Part of a small language model's weights: 10 heads of 64 (2 for keys and values).
MLP neurons of a small language model. Each row is named by its layer, matrix (gate and up: input weights; down: output weights) and neuron, and shows model dimensions 213-404. Each number is 500 + 25 x the weight over its row's rms, rounded and kept within 0 to 999. Numbers have three digits each. A neuron's up and down rows have the sign that makes its largest values positive.
A block is one neuron, or neurons of one layer that tend to fire together. After each block is what it responds to, as a language model described it from the Wikipedia text at the highest values.

L6.gate161:517496499480506489523524519480479489488514556491531464482525521491499491493509553500518522488485497509514501507481496504519508504470491487486531496538483478452520517481510471477477504509474467477483465506467484528491516462491506486486483449495483491492459558532465493527498502507476480508527522515512528528523517537460500505492461505507455510488460476519487496486539496489510508543507477461522491536466540507504535493492496503514503475507519484491478483504456519478489498509509472478508502489495451517527554534484490502508476510514564489504536439494526526539476516525474486487
L6.up161:471483510502491464500505483501507476484499533524481475464503501466508481521479507483513526499492489458484490485541517467457475501480521463484501481490498531527526509528520534484481475470461549514505505502519501510467545486488517504485531548513494551494528522497540490536507542483535560477491475485550525460511515496526508498463502474526467469502512506523511459482495539488546468469510497551520472480507513477496461543517479528516481513530504501508501479496559519486507472500525497519480512474495534556504513507496469503465481495463499424488521526520529524499483439536526487532
L6.down161:505519496467522566491457485449556481522493503467508482458496480475508518511498539531525483484519498482494516551513492515491529509483499538541497488457509520484473485504499523539504496488512474521507494485440481485473487505479524474475509514496450480454512471490505492480484494511492513468516510489489483484525494472515470456508483470496506519490497485503526539502457477498500521490510503489508485548480536498485517517470545465532482478478523505519455473510506477533483523524552501470475496467472432474498485535501473479487502503511459524475495491483497493500493504584509477478
L6.gate1011:471502486449506462515510502511495568506490483522513494503597499498527516512501489490481519444433504487459511504544493475486540508492487522524479478494454506513453505485514501528491515506528506521513501474467524488484515519535538514511508533546470526479555527501457514525467508503521497501480470548512483508504516440482541556537512484508480434501516501521528486540508489486499485517494512516543527493473529477472501516448498536451498466530491522562545479525506481464489519546493459483475483474490426529507480507520502523473491500518485487497515492498530506495501437541503503494
L6.up1011:513537507494466496500452451498507475500462504482514511457574465502478517497483506468514538485507500482477532508535532470526523509450437531490515523507491514491511516503520494514467487492480498479494542473487512509482528505477504497470488486504501481500564520499488461506462531470491533480474511506476483534533516471456463480531484516505465465509456537514529529507492468450500487538481510509513530551490515502478521498477505538498515472494497468478568463497520519481508499503487495534530494504506519493533489520477495461473483500544494493508508490553512493487523487519512429510
L6.down1011:489522511490498502491517515463492538486536513512468503522482486520513478484517552506518495491501506507519485502502505483461487529494496479479515505493494445522445480512499499499514512528466472489510542508505455510507511490557503467518511508511461514485482529553465513523498496471464518503465485532494545530526517484519448508513538480478511482503525513521517507488501538531527533500488534467482495547503475463491507494518514516503493477471531491479501483515464470473508502472476476541495524478491487499537506438490493523540509502486545528467492488493481492457502478556481505503
L6.gate1420:548507503458497541477481498506499488496450540482481529535513522502523482509561503502504500506499508484453505545545540583460518464485545530516483492519489554441501518516498520537467522523522495506464506460541491497457477530514535508456498469498487482493526519467497504497520524439534517519474500544492520538538492500459531488508528541486518473513533528489467544526490462498533504516554499470490484490475491478483512484443523531504495485475484452501512491538488505500494485465507468482486468512484511521499513508514489503466483499557492538452510465520492492511480521525517461500
L6.up1420:508491458463416500476507538478489466533470485507513498542489479508493533506505495495534519465492516489483506445463516481479516529464477520461480548490521513551505436476484514491510513471477480493495467493492486472506512470513519483531506505528537486484481467524549545530497506483536523461503457543514480554486490505523522518505508503525461534503539526470456539504506510463499503486519472528539488527479533546524533509498456483502528505500472498539533419508492449480549494497500481509516498523474538492514495542482524509509470516499503483502585499510490529494547477522504516526
L6.down1420:493462488537489468494508510481480543449507500485530448482500508459479467481486498504578461457530527480486475487533476480482506520522502482488485492485430508534492503488516507490530471487506469497536509532568507539506505511536487494514510514556493515485500509490520517532458499515446516501527531505432497461487520487466494503487515506501532525511536501511480490505457441507496532533557487468543466499535547509500481513451450555475479500551456523500537526518524512492469521531467498513499529490511461487492512486500488507495498533499494482485462530485498505527506505551530526541
L6.gate1684:490481468543515546500483505515466556491526474509526477474463475511542526521562556478519504484484508502512526508486512459492509552492538485525530477543434521501515548493516459560468501462507493511527514479523496509540519512479559515515538511482486494463523531532477481485478502505485490522460526508481533488489478500512508538499541471444518535477492505494478505536519556529508514472520483520503462524517498513487506519506530506476518489502480486527491490502479480500524476517531499461461510524520473485501529488503518482543500526512535522488529520483532447539531454509450465492
L6.up1684:510436472528511489512489440484502484483494503482515486489550499506489494496509498521526540489526468501497546533513534495450534516469526509517487520476493511484516531467490523492521509496467452490479523489490492506504478524544500519547539502510515495536519499534469516471515526519466479524453504503441460519549487517476492535488504441510492513468549505491506489517468489498458569522519492492525477517490536460522533532477511553494510489474429515472522499481480507473499495552549473515469527523514477516560582507479499515494505518469469522486488505529547507544542465517505505537
L6.down1684:539515545473476476551478462499519533477531501461488472483465507493492513513468472480511515475486507535469471507484533486512490536493516505494515504486456462506518518449507510474562524523489520545526496507472546525515494506485481498522516460510478525520506502483494498439493492564492507523484515518495502469482500485482483583537494494496525485458480548500515490537476514493503505504493485509507493488470519511505529513535513513488483493513511497517482481504487537501495482513463520524512506478515465500490486514494499513492522567459491492495462531539469496553531490511497506535
Responds to: Comma after sentence subject. Commas right after a sentence's subject noun or name that open an interruption before the verb, e.g. "Hackworth, who", "The poem, penned"; also subject pronouns like it.

L4.gate858:443520502508461542536538518502480480507529550523483479516488505503499486514503500541521507497492447470507523522488536501524522519508520456497495468506533488524474468517484539540514495494497489513515533505510520476544544498511522493489494452498500499458505482498552486544497449495481499487476479523446521499458483509543505555523454501510463514482524482472543522464502501495521444490494556525525514503488536512480488542504507460488516492463508463494510491504478535536500465526495449520510521523473475512493540496498499507504456541516492516470512530453521526487495534489507505495
L4.up858:497514487519497486495507503470527481494466501528501527470531545499440509504501540521485493437509485514486503473512514488491546466531511461514496514483486508512497522486525528497486483483485499544537505489515543495483469484441464523507462461507471532495468532534518532507517473532516495489538449493486540495555479489489492557498475488477479497498510534476485509478475494536500450439505491497508504528507491508477491475482468510520494506463527476516493525481518499498506506472509487489462510559490490497480494494499475532507465511527502504491464495531531501478528562484484523524
L4.down858:444544527507525523491473479507515486510489533490483502505485527529469493488494515484513472525498457511528461523517525524510506524490561463486514518476507509508507495466487498489523526433474514511498512505489566499471538553471516521506469498475551517515513488471482499535520509500546487506494491490517510452499526521544505524508481513498453496509503518484507522460523506469524518492496533514488523520559503485443477505510483478502516518503505520466451531537461509504498476507497480498456521515483457490524513516493499559475543464510482481510533500481491502498509464484514475530
L4.gate1038:529510518475515491485503503474504476510507539550445495462509512483470478472531482525490532489484493488493494501483498429498521523550509502491571494545465501508495489495464535471496502526470495503503438552487510506484490523491491462500490538495486488507498518473518508530500551488506499444494520506498546468493495543508478513515515509523509526498488501456470517516491523486504498501504531510500532504450499474471511470532487521483511494499499494534539490493482506486436499528522465533505514487511505500452454495450514494515523507493533498452519509517497507498486470495496493465
L4.up1038:441458521512495490550477506486492521499549517501516563529523472502484483449509506527515513474501465518544458516494497459552524483515482485515532498524502474491454549441465541488468496477512505527489502516481505456496503515476456515515529469464484503517488484503488483566512478504508524491496497502501501522543539468493483502495521512445492486540506549503490546487503490486481527507546465487557508552499523501494502548472472515489534508460468445519549516462470501483495481510470513490459552467475530534469519466487505545453512501507494492529530459480543529497536503500506472474
L4.down1038:479497510497519493510543498509538469531464518505518494519496502499534503474491544492503499485497514508508524488512480502542529518489530516506512505547503571463465533494539521492492546515504548502537488572483522545509455502498494488512482523470507557494546525509519501526504505507518503482519529439535495499489512465451535514500462520486493492514519519472497470481487456493519547487562505510514512518507519493508506482528479533493482550493496485492494523466511465493507480521484463506548518492430530500500474524546532508487501490512503511504504459506533498510507485457533524484
L4.gate1499:489510494495496461541483462496476530487507474493479499497518500528493513459536520495506524475515521549502527455490482484522506489485510490471514491498464490540508531491505465492483448488541506484469457535480526497510505537487463505519523497475443521501511446514490448493504491493512521510485527477470481489548486468540508504506522499519465549492495502491478541489497477516480529554496505533535477499514497510492490499507476509529518524511464501529512562498515512521425493444521493544499496525476478547468484489504510472501513448500447514504513515488470521534543517470505465465
L4.up1499:474485484466535488540533489497469495478452513479572474530508520531484488477512530543509543524489515504457503504505517471503503500482506462488525475546499511504487539456488486455482488500551470437505466493500505474513531527466535466485484483493478480539510515543529494515506478471543551454446510515512535489546490478513465518476531475496482566468510484507554500499468442507533514496488555492519498523502479503498468487503509530481495477547501448497504571528496523537519527486482496493516519518481473496484492487487523501507512472541501489537505473470501490531478464492495491492
L4.down1499:547487519484489489526467461462520524483506522499509510510497451496540502478500461522510520478502468523469531485516494505471503511477514482478469541496481486499526500464468517548514466461525519524510468502536505554498468497499493493496500497517477507486516514493470501479473508458476507483479553503510471521535492525540515484482504535505478473535531505477490536556522435480573496527516528507463503475492490500538498532481525524474516496510536529518483477498503485498485460443532535479494498519444512453508471504474491522499496491491480499512470479467462511525484529509498513539
L4.gate1622:448482471502529489501474483479511485517512485453513504519507524467511455469478475537498505506518487516489508531494493555507468501457482531510501535524548506541494487497493476549472472522457509469471513542517525509501505479551501530564503528508477439514489469489498472535526508513509488538497475526474480496496523452521496504529527534494499498481490519498500483509495474530498490569458522449479531522518449528475467520477551432501529496495526488476469496548490523458502466505482504509506514522506466500506530463472510498554470523491457482462507508499496540503516527495533518474
L4.up1622:533509494509457490514474526509494517490474496486479465491492498525493483507437493512439509511494464506466526536524505462491510516511472510478465583524496513474523462491485522523470537489491534502483455541496524491493499512526498503483515532541484490532491483484498507521485481447479511529470526484463546548538540480511482507464487528460499504513532476514493502445494472496507480526481499520514472516513489547508558503530470489528483522503513486478465515522514507493546488494485521492459488455501550500504489499474494500447526483501522512476488512529515483509482468512531522514
L4.down1622:495487514477494504517485504510518499485539519447530508478493546513490531532508450502513491482499459525506527529497536497521530515464479535498478509514463482526520494519500538480474489511545508457492506485484508494485488535512475490498503534473525516466503526522483463538486480466481501462502486489486490521501525501555509510516500481484496468483552499494519509490497530495498456496488506483492504532490491484478504497499500472476523485500501517536446509511526463453521491470443501474509515526531496461475502507503509489511534466463497556465453542522477485496525493569468520490
Responds to: Fixed-phrase function words. Words inside stock multiword phrases that predict a set continuation, mainly census "children under the age of 18", "at the end of", "According to", "As a".

L3.gate1385:493514518521482479483505487503486505464492539486516522541516470534498507448490491512479491458518487528484505468482537511506493484534499475475509507468534502512474514484493480500478549519480520466478503477459508515497489508548559461526489460488516454514439499532494508543525523491491457523516478486505527487509492507521496535487507510560490529498512509544453486512513504524485529494502507476512520513502500478542460472493500470534471496435520491550554522511480501536449549470509515501527495522473465470495488484480510483561519468514494467530506529493474520526472509499524489505
L3.up1385:517504502483543485500503486517474470482471498509526484552502500466528503506470476507485516533531477508513511510467495520496503441488491515496503503523448488511471469436526486501514517511475491505508481497481538527526477494498541483478513484547502509480489531504549495495478536501530496492464476532517474442536465497479477495527508513518484491506487482503514477438501503486459510509498487484547527542497468535510441520489436557494484525495491482481505494547487543522476519518493525458494499513476477455473501501504504502484523520537519530501505531447478497481477485447485456507
L3.down1385:530533529505497463492514525515492499461515496463525489529515503487477503501491519521534516450543462504534482521495527533516458474495480470498509519457541574522475501545537485518522522516465532523462510543495485472482502481508507508516493488443484491496476486491478498518478499490514505507514491499499502480526476536463493485505489541542516507531472478467504497493521497492485504477489493498521524474535496504507519508483508488489498487469484502526512506516504565472489534494522492505518482513486511514465469486451524457523500507510505481536506453491480475546478526499492470456
Responds to: Census statistic connectors. Function words right after a percentage or number in census and demographic prose (of those, aged, were, from), plus colons and labels in statistic infoboxes (Total:, ratio:), and weaker hits on come/end/finish verbs.